Part of a small language model's weights.
Training: a variant of Adam for these matrices, 901M tokens, 3436 steps.
MLP neurons of a small language model. Each row is named by its layer, matrix (gate and up: input weights) and neuron, and shows model dimensions 288-383. Each number is 128 + 32 x the weight over its row's rms, rounded and kept within 0 to 255. Numbers have three digits each. A neuron's up and down rows have the sign that makes its largest values positive.
After each neuron's rows, "fires in" lists the words (lower case) most often at its 100 highest values on Wikipedia text that the model never trained on.

L7.gate674:159130157066113198098163133150223082188116087160110160135066065175152132101149161153178098155093135167139097163112077171141119077167165139110133114122109172123129136106052109135162047150187135125153158163074181112152192158114145138138122153164100120131172200101208122132114105144133118111
L7.up674:153099108172140121066098088080110137156143099154116146144097079194134132139150132150141066131131054138122132121167121120111084151086154125117174108117123105122152124094098081095142124098162150122075151201129151084181076213116137158135136168158156143165090158072171160106123140115119122127
fires in: "his", "their", "her", "rinne", "she", "s"

L5.gate752:120095139117141104115138106092144165136133129148135144106145103198086162069128192064121098154164081126113187078146131150156070058114145081165119107171105106122105106101061036093137123169107166219255108125147175176142101155073146179150088179109191182081061117096189103144128162128152092080
L5.up752:160185129145193129116140142144143091134152098080163114072108124138184104126052120190130164083155078148151160164152063074116157127145163092131067115123134089191084164135060145118147103161157127137151109119163115115138105134132103112158107120204060157137167131085103155086157136137075138144
fires in: "no", "t", "not", "without", "never"

L5.gate518:154157092159148130127176081069178148110116187128148105109119132150138103109144120105045088118162107094115194139131122132154160161086144130132136104151089137139119175203142133137117100123180127103139107116072111138070074084155122131127103130163138157165158142123157099091150061086173150094
L5.up518:140099106148134159076148161121049091102128155087144105122126181107157146171157102153112152141126146181166140096181150114164183116106101123111135096155115130175146138151087108124167131148131056143177065156149127155130139152135149132183118123134128105188131129146113128054091131112123141098
fires in: "before", "about", "too", "not", "approximately", "time"

L7.gate202:145142063070118151161170102189131123103096148102106101115142081140105074110095059141164096138106085112122099170098119117140143139149137106130160114154110118184065095131103163134162119126108157140134060168175126119101102158163121139105123154120132155124105145145134081180109082154141160211
L7.up202:115121120046151100111151162178150078157127113145101095163113098145128150097199099140108067089101137148119153128152149141096151185148121096137182142149085112127178097109055101124143102112136132086111178146120127111119110142089104084123140137146122132114123169137083128146127132137075127111
fires in: "the"

L4.gate190:158143129158128080119159145099152200125124126101139153134130093150104169193133160120114112179151145090111212087076144146126099104134102137103156119174176192121076096084094183139172113119135141111155145153078146175128166147114124174134092132172166142095088104146132106092155062132115098156
L4.up190:164094144096118068112108175084155224139184095101148142104158133133155117132112153130107165111116109135160116167114127080147094184134084120135067138143105142125193131109138154116095166143098161122099155098151131071110132156119145160095135097102193137081137165097138127157110137182141103053
fires in: "to", "they"

L4.gate28:137173108139097179095184155105105086134093092090143146114140111123186084120155105142141088108174103114146096122134076147130174099146122112127078067116163096061149091112058110156169095172105126128114138147150118114103083172104139117140124162048135093114142153139157156135126118083149093120
L4.up28:180133137136152130183147121117142161102131154154200161123131123126148131109124181109150139124088103123135086131096137100190114153138116147093118090116208166122117063114105129169126168141094173118075178137145137187133155114129164113158163136073147115119165133161199119158207090150164095069
fires in: "be", "became", "also", "as", "m", "too"

L9.gate1147:145088117150110154178111138121128161142091127111126095109113133142132145167136152150074092171160083077174172118119167156142172163135150109141148148177075177158195138097129131122082104115154108180202168102109122135146153151136164074089094121150101121099070129106151145080167085116150100146
L9.up1147:165123132107154153180124128136161196129160175149146108084193099101110149165133106125112085110087096104164101171176141155177155166102177105107138139158110104149139107102114132166147106080120083167121160112141090141135145148134130097116088140108174145102110140097108133114139065141195071065
fires in: "to", "and", "not"

L5.gate52:137126190170137136166094160140135074141131147066130143190180132100090146175151125118140109112106102088097168102039131127139143117138125128078083106194170130124150040099134137164109175160100117134110145130062092088145159090146145112160118128071155094106089146124144101132120094117181081141
L5.up52:117185098155092150121135146110096082173151088123157087139130123121127116112147118073172160150087130150118104152155130042153092159186148123151128104148161118128157088111096206104145157185144131167141137106098133103213108068134160145058154108111127119141188101176151164180110119199145169118
fires in: "they", "she", "them", "he", "ajax", "him"

L9.gate1255:147139159129091146115141161135119183176120155131094124091087119143112132130091085158115105153061135144105118087129176106130174116131183201175117099125134152158132091118148148115097045099110124099157108049079118148110232121096128148134128162132119142061116125092106176116123102122093144160
L9.up1255:149130086128164083139111159182164104116141110164129137119101118104099111158122080145119126133101150176118098133069147174103165116124063104135056099135124154125172153115112111058135113134085110079123111106112117147142126111220160158121098092110092093120146122075087151108158110083113168148
fires in: "this", "the", "such", "his", "did"

L4.gate490:137131135175156152102132130098130143126132126200167122096176168137103076172180153111135111139149107155129152107057129182130098151156066124138138141152070120092138123185122096128091115127111078148140092081155131084097175164172128079065170160145164147166136094081108152096133094124103093126
L4.up490:165166126176089079129149143110160124110131111133148108147123112198139074197112093133094115135145140085135073115190090161149157155167127128161164160149158182112114156140141130114113164110132144108106156159138087099111136167123187149130109124087141095137134045069144119070136091125155148113
fires in: "when", "that", "corinth", "cliftonville", "who", "inflation"

L5.gate33:111109196095126158088085084136136146139132137098105127101119127135126122143146062144141156119106085128127107110127134144138180148155164109136129131151094160115094133106090141146168137065132134169218152122080136144079131125132162104103089125153162102145121108221125143109196178104142105166
L5.up33:112148105068106093044166125170082082150096064083094107082148159096097100139126187131106149098154060132085210150094161124134127144103128076168084128153147162173143115063130121121077136127108094139141112116102152118165093138097173132075112137200180158137175116115094160090141146098108113127
fires in: "to", "i"

L5.gate2:126159087127131055155105170149199109122095125068147158138098126091107075153148153151128127104127160111145119146078085092060119184133211142123144069151138090144169070118102155118158160077105100174128143145142094123144162122103133151190099121146174122110128151146158124032139130163240109093
L5.up2:089191162127152091147151155142092184148097112129090100056168179131072157108112107160148132164175158169087126099128135128182115163146127188091190130140065065114152114173154101137080120129133081161184097146132126134184167132111146146137151131124096126129117133077161104115191170089093091110
fires in: "to", "well"

L9.gate151:089120112098172122161127121111124163077141092123123144101149033148155091076117155092078215101153100145127124129109086138108156129116142121157148079153186123190147138141201156121132148110149151159138138145128135105157081101153130086061158146131138166148157122142143086129052115115134068079
L9.up151:088140148125095150077102151125126089204087117120167117120120139146148139100124088114163125185183129139181141126099212097104142131164116155130158131158137116162114090161158100072106107106166149169197162118158117142099193130105170067150159113147153079059144109156131076118147129075112097153
fires in: "they", "he", "to", "be"

L5.gate388:095158130143120168063169158064133143105178150153144092145095179132146158141135116151090175111148114096138141073071113091184220102152120101105089171143163159153106109116107112119151154143097151138204167087161138140140102078129161094087102113184118186171153090192102187091107109159101132164
L5.up388:135125136056113191176128091172106132157090123095180133092108100084143132079182138156182129108115125148116150144133181115138144171129149137148130106120095071195079133157120116170110136100140090146120105120051142091133045145081131180135149180114111141083114161128090106131114083131110157128
fires in: "to", "of"

L7.gate464:147090051199060194167143103163103135083115155141128142115120061110179165143113153097085117096138135184094144131146134078101109123146102093137166092194140158088125089089100159123180130151094066116130111170150124097116130140132088144139141112154142087137165160136109085108091163135149105111
L7.up464:094137138133092110113140085214162133144141127060132133150123102107126092179148124173091089121160165142163104084127103130139107200162089123136184127155121082109145104126104082156093110140132116154127101118144142120116156100180125155166109127089172114097119166121097185140107176163085096096
fires in: "as", "became", "the", "named", "and"

L5.gate844:107115095114100104173158078116093166126167110093145121054119138096096179107140128164133136137127080095138116128137146114101160106110105120131048120153101042150139086071147140113154073106099150131143122111146197086143115143121082230152130119077199094134049208106143097126131107158136171102
L5.up844:130194076131123114132068107116199118158111090071165132123111146121064133112127114158138131186150137121157069101098106129177157138111106148072149126179072171136122062131136097110124171141111084152126174074204142176122199109138138134163124087155118143122086126101158080122165138127115109134
fires in: "out", "up", "way", "together", "off", "idea"

L9.gate686:147100109083207130136178145116135239180147149142194129119128164121131109159093101080141098122144124148117160123133155149101140146133118152139121109139131126101105088109126118061106093105107142152119120120109118170101116175055138093100127098101156119119100132114162091047115127100138151158
L9.up686:110104096164146144107154144141102138162143084052142114057156139109158143109122143144174183092123135124160103147094091135184122129117117086147073161117139116113083107129122091109152112121163070083099149200089111125177105106115121183111137152147088160110109176196127127123109191126098165118
fires in: "was", "being", "been", "be"

L7.gate229:104133097155088122153106150090127177167138205133108155129114079142131195164095137162085131094136108088079104090139133134167181108089120121103122069148103098107149145086085166118153089116044139082111107099117142067124101086158126115074140137121093146152108147138126125177133122146114160080
L7.up229:161129137137119057182101146125145163082139160113161096091156101066160104129150162105142128096128193074130083162152144118153152103142134175133194074168180113166106180138125149126157137102079103138085162083159128078126139107076174141153141186122085174141115143176166157116109121115097160088
fires in: "in", "on"

L7.gate1201:062081157161140108181153147060178158175144123080169104116144147111152095141108129096130163170158133149193139085107230118078133064147146125168156127156131118138114094180078126082156196108106093067083153132079131157102139105133121140114155132109157111107122151146152137121159145096114157134
L7.up1201:086070093177119120103099132152077141111192111128154105191135083067076160142105121102152096159087122081124130119135169175166137190135095114117142102129087114166130079072141123112119108107120167108139178096164161138083116117152128136146140097081111171112097096159158093131120133115147125118
fires in: "to"

L5.gate536:165167126065176113108176125141203166141103170117190155169131162086134090227145165096090114084143097106144133116164129127138166128163111078175138122108180116099188116114091107103237169136106161162165138152139118125113086125101153066153116117097116076137154130155119195097134182156164119108
L5.up536:055137099074163114126120126135121150096110084072142141102136105134136146162160126124129105095103104114157139130060186113188166173125159093110130092099201134117089124131210110078123082113115145151091110138143107106170162211129117111127108149151107152071082103104136176129091125166126176136
fires in: "to", "not"

L5.gate740:098125106185142125119141180180120162168134147102093174107123120171099134095138122135090133139132092134175160040187148164170069126085134124174126125173104112129110101153151146136107130176109131098145113110066128124084187151122211106120160160110076160087133109176076137189119154138165116124
L5.up740:125130107163171155107154128137171132112128130082128155186154110164203181141108114123148101124081134090130148120130168133100140109135113155100126124098120121077146079112148125080138163137119161114135137143103097114167130160145156148129116081145075160180143168169141075092135114152079128104
fires in: "the", "those", "these", "his", "a", "other"

L5.gate190:179130133209155087120144105204177172178126122116161105139166124167099139135140106174082192116125150092148079124087140129109111103118072124147115160157094146122107161070123030104121150113151083118148196119125123194131127145151109079115163083139149108122120169137083115097183104120154061085
L5.up190:125154064123127126067189167058127104082106148130172128106172181139153152143108128150154111151114134137141154126155143116149149152165158165155118112160137077074196129140136110149140130182134115123091088151123159096102082103172122133119129119188120141109128154194170110147146147115094127121
fires in: "was", "is", "were", "are", "been"

L4.gate418:121095118115132103107174128109167208087141130107170110094122100083083051110160178160115122169115152132086166113093084133053081138088186096140109092172184124152123127094102072089123107145136113129125130155114192177138149111138174182172099100101133097115178139134114140095117117203147085106
L4.up418:181108132179120125144156112159136178133114086098167104137097111106123098174127098102129134168071151139114099066103089134139102139155134121111161127146168105106123108139113062166152138183093124130097105153142086141108123073147117131152117085094096133158141136125188073088142115194175113167
fires in: "to", "not", "trying", "wishes", "supposed", "s"

L5.gate1256:117146105169119092120112152071150121131184164107149090181095144146133137122166113134107162118124125098102075074166148127095123133101147146162073149124096127123040168053123138075143144114109112080114170142182195183136071083089164116146152172187133145110168189125119126117213125094178147127
L5.up1256:101120077091121147140143148149170081100115152211144184112101213103108130153249155154115108146137153185197115107097171144152154110191129120119154055129147116103129092163116112184146091136150111138133119161135120128111075099160101110204122118123146085104171110129184148157133077147108109139
fires in: "be", "was", "been", "were", "is"

L4.gate303:108156144108128147169132115069131121109157122116184162117153110143129111095128139153125114101166145122112039085061141078155161111057120112062135124142107110189115157140137132121108077159105135089113105085161130090061172132098204099086113125093119075066103094084141112129167113167100158171
L4.up303:034127067056169111117118060112135165153131133096086109112167145111116151143122077154106111188153155118143101138092088109162134096069166216129126077140132131178099099155141136153129147158098158116057153159141191131175107163109140127115094104136146108114165138069152142100079112175095117122
fires in: "in", "on", "out"

L13.gate1219:181146064139075140111123136096136098192126047074135192138132139157125112089172090153144105119158118090085165186187105126195095073127131047151111094165064214152088181111122172121188153127071124160172121111113130129158133090120152121127131101119177126101131176078126131136154080105136179109
L13.up1219:096167120158132110117120137087182174159144075150130137148159167150085052152091131125112131099172156112134157144105147101088103132141129112160075140245104161115119118081109064105113105134134156078122123076103147144150095224104143155120151150186122081123153164100094136122156186131118068113
fires in: "in", "his", "s", "her"

L7.gate204:094108138164191129129162138150139145106163162126174147089131131118158174126125106175079210129115103182109117053137118165162125139184040166144123115143184218127154150113105132099133184099158109115109142038156160091097109120161154113177125123155130097099135159147127094120160179066107156117
L7.up204:114142137131121098143143105119142131111159158127144114162130172120161089108155166139124138115183121168128124133110179127090109088112144120137121143093135085072108074215125082113118159137111139114125185137106078188130143117128157222147150120105116186155075121115136184192229074162100124160
fires in: "was", "could", "can", "he", "may"

L4.gate556:105159118083150079109093136176182170110139105122170164143080128099087143115162128164110116124149093162123075167159155124160113118099126140124133049129125168148114061138094171144172114119113149100076151084109148102161141189088091137115113054102104111109129130091175110125115089134132115139
L4.up556:108118171179167088120187082160097076089123228171127172167165160192138118172113133153111147122125159198118095107114082172106065104136114119054078206082103148205073150110105144155129124135087153095154121084092057090104117166201112163190097128165218139127108148094126132120172072109108155126
fires in: "for", "like", "see", "of"

L7.gate87:132092105125078153132072137156119165124204112109137098112129122130176136122055183125117135148115088118103063078115124146164139065169113120094135118102106132094104043130098090097117167053101137131141143121124143159158131209075116157126143132136106150123145118179140078179136106066095196092
L7.up87:129120111131140105139076159169137126130083133118145133137058140126150171146189112112141131123112196100127140173165123214137122099065096077155052127108156113164075138104202136098120110144166114142084178166120098100131159089184048101092106180148080147099116130085124171139129071086107093107
fires in: "from", "through"

L13.gate648:149109088141151136090088105165135150111123100098119058129134099120116093145085156103117163107139064193148089185152163109099134116036114158144144112150195133105096133133069106114117197072136132106134109114159155117105137063119088093149118169176178160072090156078094092088119109125206069168
L13.up648:119142097162148162159062064152163119085149046185091130142140097112129103128139144093173150134101067091115170137120177105113095148140170130099121143146134143116139114157103092087120118208110145064133086115160083092098095118149122078144134168127149121153134088123148102160120076082068068084
fires in: "to", "the", "a"

L9.gate366:180080092129104180104113101171151119087112137122167222168145124124087177092072112131127180118147114095112164165166148191147116179082084060147137139130171178081120074120174097153131138134090101129118125161093111130129103123179113145189164153143113132113102140147124155107068147122196126145
L9.up366:106119145110129142092128181140085140107151071199177082146111164126103073107150117135174087090152197173103102126169175118107105170126218051142103140113111160116122119058197143098084116078143130166108139139079163089132144130109152144156120055155131127105179124157112167135158098134113175154
fires in: "on"

L9.gate283:149096127125078125079129099162144100162117160057151087147102108140148122088078117114100114099188144165158120096095146081059132148121138035068175175101170109210119087097164108121097116148143118084128151171143163092131099124062149126135084066109152148086193129137120109078128125153136102169
L9.up283:086174123154140120136169091098097170161131125163168119036120114149096080086148147052128127130177105141160104156124104135088121139127122069131160098126094091154129123216184136167097164098142119166130143152084090134138145118143125127150118166142098152130167181118208069181149128077130135135
fires in: "august", "to", "may", "february", "october", "december"

L4.gate566:111105096111101161131160154129173077121074139113138127079125089187147123122120082167041140087113174154130145107121090135127144101089146146157112146115133128185152123085117103150096141140144104117098117152144063130160028103094123154157147136150163160139143174094098092098138159106154081141
L4.up566:091131122123092128112116134102107151083151103132111094126112115075056118100100148154086194076082119118120167110088140106125124131072180108145145149067101134130110140128142104078119097157123096123132101146233116093103135121137082106147186128149134124167114120139084180157149115094135158124
fires in: "to"

L13.gate1209:152138120114168094117106143149156140085104184130103126099128091151120141150101078102039126108191130101149159109076149152146152158080152126142086149113180091124184165163172123112139123071103153148157101115141138088131164158082111136107100099154119088154167192103118077146107134107132109120
L13.up1209:172115111136171119087180161076114123153103162157152204136123125142107091163116122104154106143167094120140072133123149109110150115181115114124174139139126137112122085117124154107106172088125133173135137110177148159105126045063165099135094131169082165135063135165160166120109149129145195147
fires in: "was", "were", "been", "be", "came", "being"

L13.gate389:059038103133173114082082163111089139127146106129100171151128144053119092120114140088153124158049123045147136127113101172126209093109170080163111161170154101096078132162134151105140112035108127110204095108120121121073151126114132170122142124148145107168108155170080114149126117127176113125
L13.up389:167186085106096149122117123193081036169114113161165101117112128086142012138136123116114122091138141179149058162150130153143088085065114124081124136142134114106074153148115170099123123078110096148132138153154085138127097178084131147109090126176159062142056127129109153155171126110162126160
fires in: "is", "was", "been", "became"

L13.gate1016:159187094082140125140117133140114056164178088083131143140159143155106102169131121155115167135154122103179154127144177112064095127111132181092123143167171121201127142135122181071129143123131105085116146188182081161071089157109140169105116112131136131151135156125104145083058107174138097107
L13.up1016:054149068149199110126113141141136137125116113132117201146129113133169138127115150144143113075078128145127140065172112113174159105073163121093167112187120122132144146080081104148111123132112153117090125104066206103141157105115108095154150128147109153115167130107187148143141082196165139150
fires in: "s", "its", "a", "the", "her", "their"

L5.gate329:078108178131121145119174063051131097165146103105153126183168120185146094168045117153171247095110123158112171186097133145127145166143178083138138146118116070111115191113042178112116071155140092104141065116191136122167124101134134154081099156124099112158110155127108148156118125170117081162
L5.up329:117097138125146117082110130134141141120120113156162097143112087042179176150139130143204092065117136119093086135120182138115118069103143146145129123111117139150109136116144144170171165133124133080110124089108140087135155123126135150142165105170103133188119153144125127109178099107152108169
fires in: "of", "m", "angle", "000"

L9.gate998:132140086129115068128177126110161123056170102149075146097104107167111101140144075114081165145174126151106150119081112116070091145137098126079102101154140158172186077085153112183155132148155121127104083170154142099141114188110107118147113136154137115081129127137100107157107101154119076099
L9.up998:148099130102139129145162113121160132143113132164177109132117086153151060144073139155098163120154123149165132133160106078132153077138161151082188123136132173169089126122100106161158133125117139068114119124135099149143097085145112096132145111137139126136195155152068181161141091120142150077
fires in: "and", "as", "not"

L7.gate1120:157115136148126158196129084147106113143071173127144138107119081145177103090118158123145148128137064091085108111111179116144123138178149104127139092182188102152125103076117165131164084187115134155189133131141146136112119134157082157157103180134096126171069120129189142107069163123121147149
L7.up1120:175131134119155185176181123116118157121170097141161104114093099068097124129102121069107153064115134176105175150131149078118137179089168161098134132161141158175088121141160117151146130082124077114181131152107196144188144090093173058156133074127163055129172129127142129140100103143196149133
fires in: "of", "in", "the", "de", "on"

L9.gate518:150123126105053090173199175129175094097157191141148093144122116134109110114111182117163095115132140181106112168104156166180128148156094109160104144213147046149143139116080109126131180170112091167103144175185168098061127152158088207107113148136122160118131144166167143079122172085161173071
L9.up518:176102117074150119068093161117173153170187120176111122108132116119094077133164133153146158119141123112174096101096184093131173151183156165133084156103123097121100085207119160083156126086110120133083135099096105172146124080143208093176160103164159127142135181204116121093105129120165125156
fires in: "first", "a", "its", "of", "the", "s"

L7.gate966:156130098065110150133138109110093176135162147118145153168089090140130100169137158116175184080129108144137158061165107043117152122113118117133103130130185156093152152151106145163098137164140118140142130158161149035143105148106054130117139151084138134113140192117176122115082158172100154113
L7.up966:111094111112135157171183103158093139114149135149104157070119108073154145115105177174166115094143129095125111095087149072124106120162125113099167134123117106149072109139160191122204084052087098140120066105143149187127133169084143102111168101124161153122038147148201137171144102131130098130
fires in: "of", "style", "cm"

L13.gate129:111169148100110119158127150130083120092055154127128096089111062094120037082161129125094152126102156179136101128177130140128075098120092076117077179148166113133053142115141165139100133133129109032051155152133142126089138138105110177076079079133147118135142150122102146061115185154128115075
L13.up129:079127138168153179099078093170134123104148095108121167107111181196177104105117131092116150140160065145101077121155120124133161108089105097114114154087157144133188208145124106179208150128123151151097134143156165153069139165125135107180124122168098069094132093168181120158127087074095097146
fires in: "not", "is", "be", "was", "being", "m"

L4.gate1128:139089087107094146142144143133141145157116128107146109123147094122079111128113110159152081104098108155102129161193143114116175153096160092120114069130137132134121141154166140122123137169112088166046078111100140109136062139115062155165138100098172071139095131085112108087115129101107165115
L4.up1128:144126110179076096106124136122102165135171121123099105163184167141153080152138133142162136123134167183184135077136166137136082101137047126174070121129189095148140107149124130167138168110108169130113105150099086104131137182078108107097102095136171145085139123105094125100133149130095114127
fires in: "to", "and", "from", "at", "article", "of"

L4.gate711:171113087162122131079119103116130096146137099153120111112176165142160105148089103194099102160140113155091224112106102112107097148149157128094183133126139120140153086110096113128111136149140073109086115189088121124071140144152139180131100123105192098139135172093108158098122133164127114188
L4.up711:210138121118140202198094091129138152151136110145128183101130181182147148102131146057137169143156175135168152066154142039116100181113125137065151106156160112117181124118107160128164167097153179116121172111127168127132117120084141144146087134128134082146141042151112145062128111172143123170
fires in: "0", "1"

L5.gate811:157114111115149147156112080114107068165147135088075152116150051128143144119131116127089152136103155167193148138220102186138159105116077171098159113102097071081142124139129115077129106098112085078106097180145109122124166119111123146157124092119162182113120123126140133128055118087099175168
L5.up811:136096146097117125126120083147066181152137126116068132112130126137095169129138144127143159142131099130150131135153075132071208102118151157161121074109139104109129123104124110150119116092133077102091089127212130194059117095149106172137140116148161144071111139149144131126129121157124126140
fires in: "other", "be", "that", "being", "called"

L4.gate1116:153139082106165114161090134160090158186103172107142143159094116154141132067065129072137122145160096030146078212159096123138139087071100127139036086164131098157113158151142138135167091169139155159121075126195164147113148142153151128118101116156174100133147178142177115077137089119104124115
L4.up1116:178168177133118154129081164132103076170142185129145133145097190173131148087125144095094100147141077106100117121106127135124181088132115063087105146083067117167142158123143146144108115199105090159168151142133136090154141095183178116069126120153184073135111152161153137159127043155166155175
fires in: "de", "of", "grande", "outstanding", "for"

L4.gate1256:171093117091088157164114165106121160130131113066140157119124092074099127113080200110175161076114081058097125120133154140128150077112145143079111086186155084206094149135092128115160067149123138174107096121160087176108108104113071169118112125104118097117145129157106140100126136146125143043
L4.up1256:169120142122141138117138203175100100116186108171122149112084127140144095133140137162130132156108159132146094136109171097141123193100053156132142088112086102149178146137107126152154104180106136119103126126104071131144148170175122137068181140114162111116091104150144118075133097119155072102
fires in: "from", "of", "with"

L9.gate1323:164120125146154112169102143143095125121165116112103158138184112114167110197138134135111119127162155173148137143181102156101113134113107076139146099137162150098126134129173066101121131121157201135116124068102132173125125172132146104154129134087203174173124172146125158127081120084140207098
L9.up1323:118098141111158116089219137179152151136105130102175167067083083144095121133093139124134113103169113152098123141154149094167164140113162155146111165105162094098105185180117086133111139108108090032163145146135137073138094124171162115141146108153103175110091112122155111162140105186067109136
fires in: "not", "may", "t", "could", "must", "to"

L4.gate254:200138083141100173113126156130133101142144116159140139137164131063074113122095126150103130085101164173119111061133115083109134141124109116122160112175167097134112121184090115132138156141147154127144072126130125152119144133137119130095141085121093098124120168149196076126105053169138131131
L4.up254:130124161103169128179170160197160077134155171081185131169142160125188180166117136129132137119177092188154081146167162084122151188085116097101104096137120100077097149108094137171135196096062153168179094185110178163126070110151121089096122109123144163113125102177188166094158107143105157098
fires in: "as", "madonna", "be", "for"

L5.gate181:093141177122137063131162104135094139144204108086134109112122144085114084124128086168124161049134132128151136141143091140144163087160139127133108105096091165158087107196185079148180145103100101138147068111168184148114087126171139130082122066106148113107090127066094132097119158126083068092
L5.up181:144159179050071183104122122103186180133128150149173111099196106183129159101177102147093111118136097164144090141097113081154164123166107157105123141070137114122098126194122153087106113126127096152084121173097145114132113093087165068112132093136217177137127076101120142156111143115094068148
fires in: "of", "in", "tropical", "from"

L4.gate900:149123099149116157109169124114149153151111203090207121115101050157195124179103157071123127082141163067172085109130166152132209129147114063180144060083112082148112076099126167098126147136109168093121138197136093130132082126161092151138146098101163075121103211168097170134137109138132148094
L4.up900:158117135089082216154145066075094137161067140066159164137141109138112040139128100120186144135132144111124141136142131121103146131137130194088200172153135148076137144152108111146110099197133163084140079160182105146161128154147088126151105168133151143096134132074138191169177126136126078149
fires in: "a", "of", "to", "at"

L13.gate104:106123142085118043076108115102102112098095120130153159125169075135090106114142139104130138154153098102144117111143199152092102112119194112077148150087222157042089115154058125088133117085145155156168097205098124159135206149128095096101101100099097129113123143125097155104078145105148193095
L13.up104:104182140157151162156128109143090124173095140158063099118137083091145142124136163156097088111048153134137137120166154128170115144164180064124131091151101113106137132093105140141099128109176083153154152138119105076120049126102132102098144119133139121151147155165150179185111091139157148106
fires in: "he", "she", "also", "they", "to", "who"

L5.gate30:132156084176104151133167135104135150108164062126146136142096074112116108073075102130133158155110136157089086118127154125134127130059108110186155149181138064178087083149112107095105109078078102085089106169135107121155204137130107122142112120082047164119127148153138145029109103104155158141
L5.up30:147098165144087092074157102136143136093091139162154120194114143157150144150136095138106171106092146105178130187077088079068169111153147137177136144163178130151097183153076119143105101087129145170145097092158094110177101127115152122115152128151156080164164183151109069116144068104126115122
fires in: "of", "s", "on", "der"

L5.gate103:172182108169177157108156125080143138091152146177114153104092167108125082156139098136033062137140093161064063182088188168142152183128167102133087098070134180160132065093145155158106139154080101196139138101159100118101185071063147126138099105134103120145197187134103103135080096153083130131
L5.up103:204109036151155139135170236156210132118125187095191109187061144156177127182151135159117119102123137127119134129162075110127211124173096214102145111118152133086158134131092079125171098146102149135055087135124129135063110129129096130120120122098167137183103104119123201126117125142145117169
fires in: "would", "to", "could", "not"

L7.gate274:149090097134147117169174170152113139179073150122125113147149115151163113115143177108094099134119109195170156099108160180085112094114138180164140100144159156141141159109098168146107142096141140160084153153143112134114134157165072133112155096132108073124126162121159152181063060152106149170
L7.up274:127172135133136064115133094168153054164113159112134177072131146202142099133145146152089153101146118135130173194122084073101153085137106131129159094124105106157145177119088108126103142121167149147164177088159159128126032147088135146146134135081175168125144127089112117059136115183162128141
fires in: "as", "the"

L13.gate1036:116069159180131207081131173111113107143143144174143187182169144170168074107171084093140191108123130204106081132110119099115130142097154140175162217069108154151078141159122136155152127085193052148104118167128110117096143167084133078134116139084130109120135155061141093136196142113161041169
L13.up1036:084152013168105173169152115123138076074150090147139149101059143125140138115160127158092139121166136117117145141120099189113109113124145082139127072120129071101171107164127157189107152095165127177170081192159158125089102125095134125160122112089154116154108138117217126106146106136129104141
fires in: "which", "that", "who", "were", "1", "is"

L9.gate923:143095125101151146151157108155139110087100117089115169124131035092076136125124088114107119077163107139081167177183076170186206113180110154121061121133124112092112060159068102170104119120064137130141109119193134128119103184074207142096090098108093067159179147112121145134092156146150111139
L9.up923:193109086131147125124112162121144121129175117114142166123109121140149122094140125084159111128177119241153120145112176136166120068144186180165121158073122144062088121156134118123147179141120101103141110138147162047128112108117096140111109092133101133155156154087088209138187198142109146100
fires in: "most", "almost", "so", "once", "nearly", "shortly"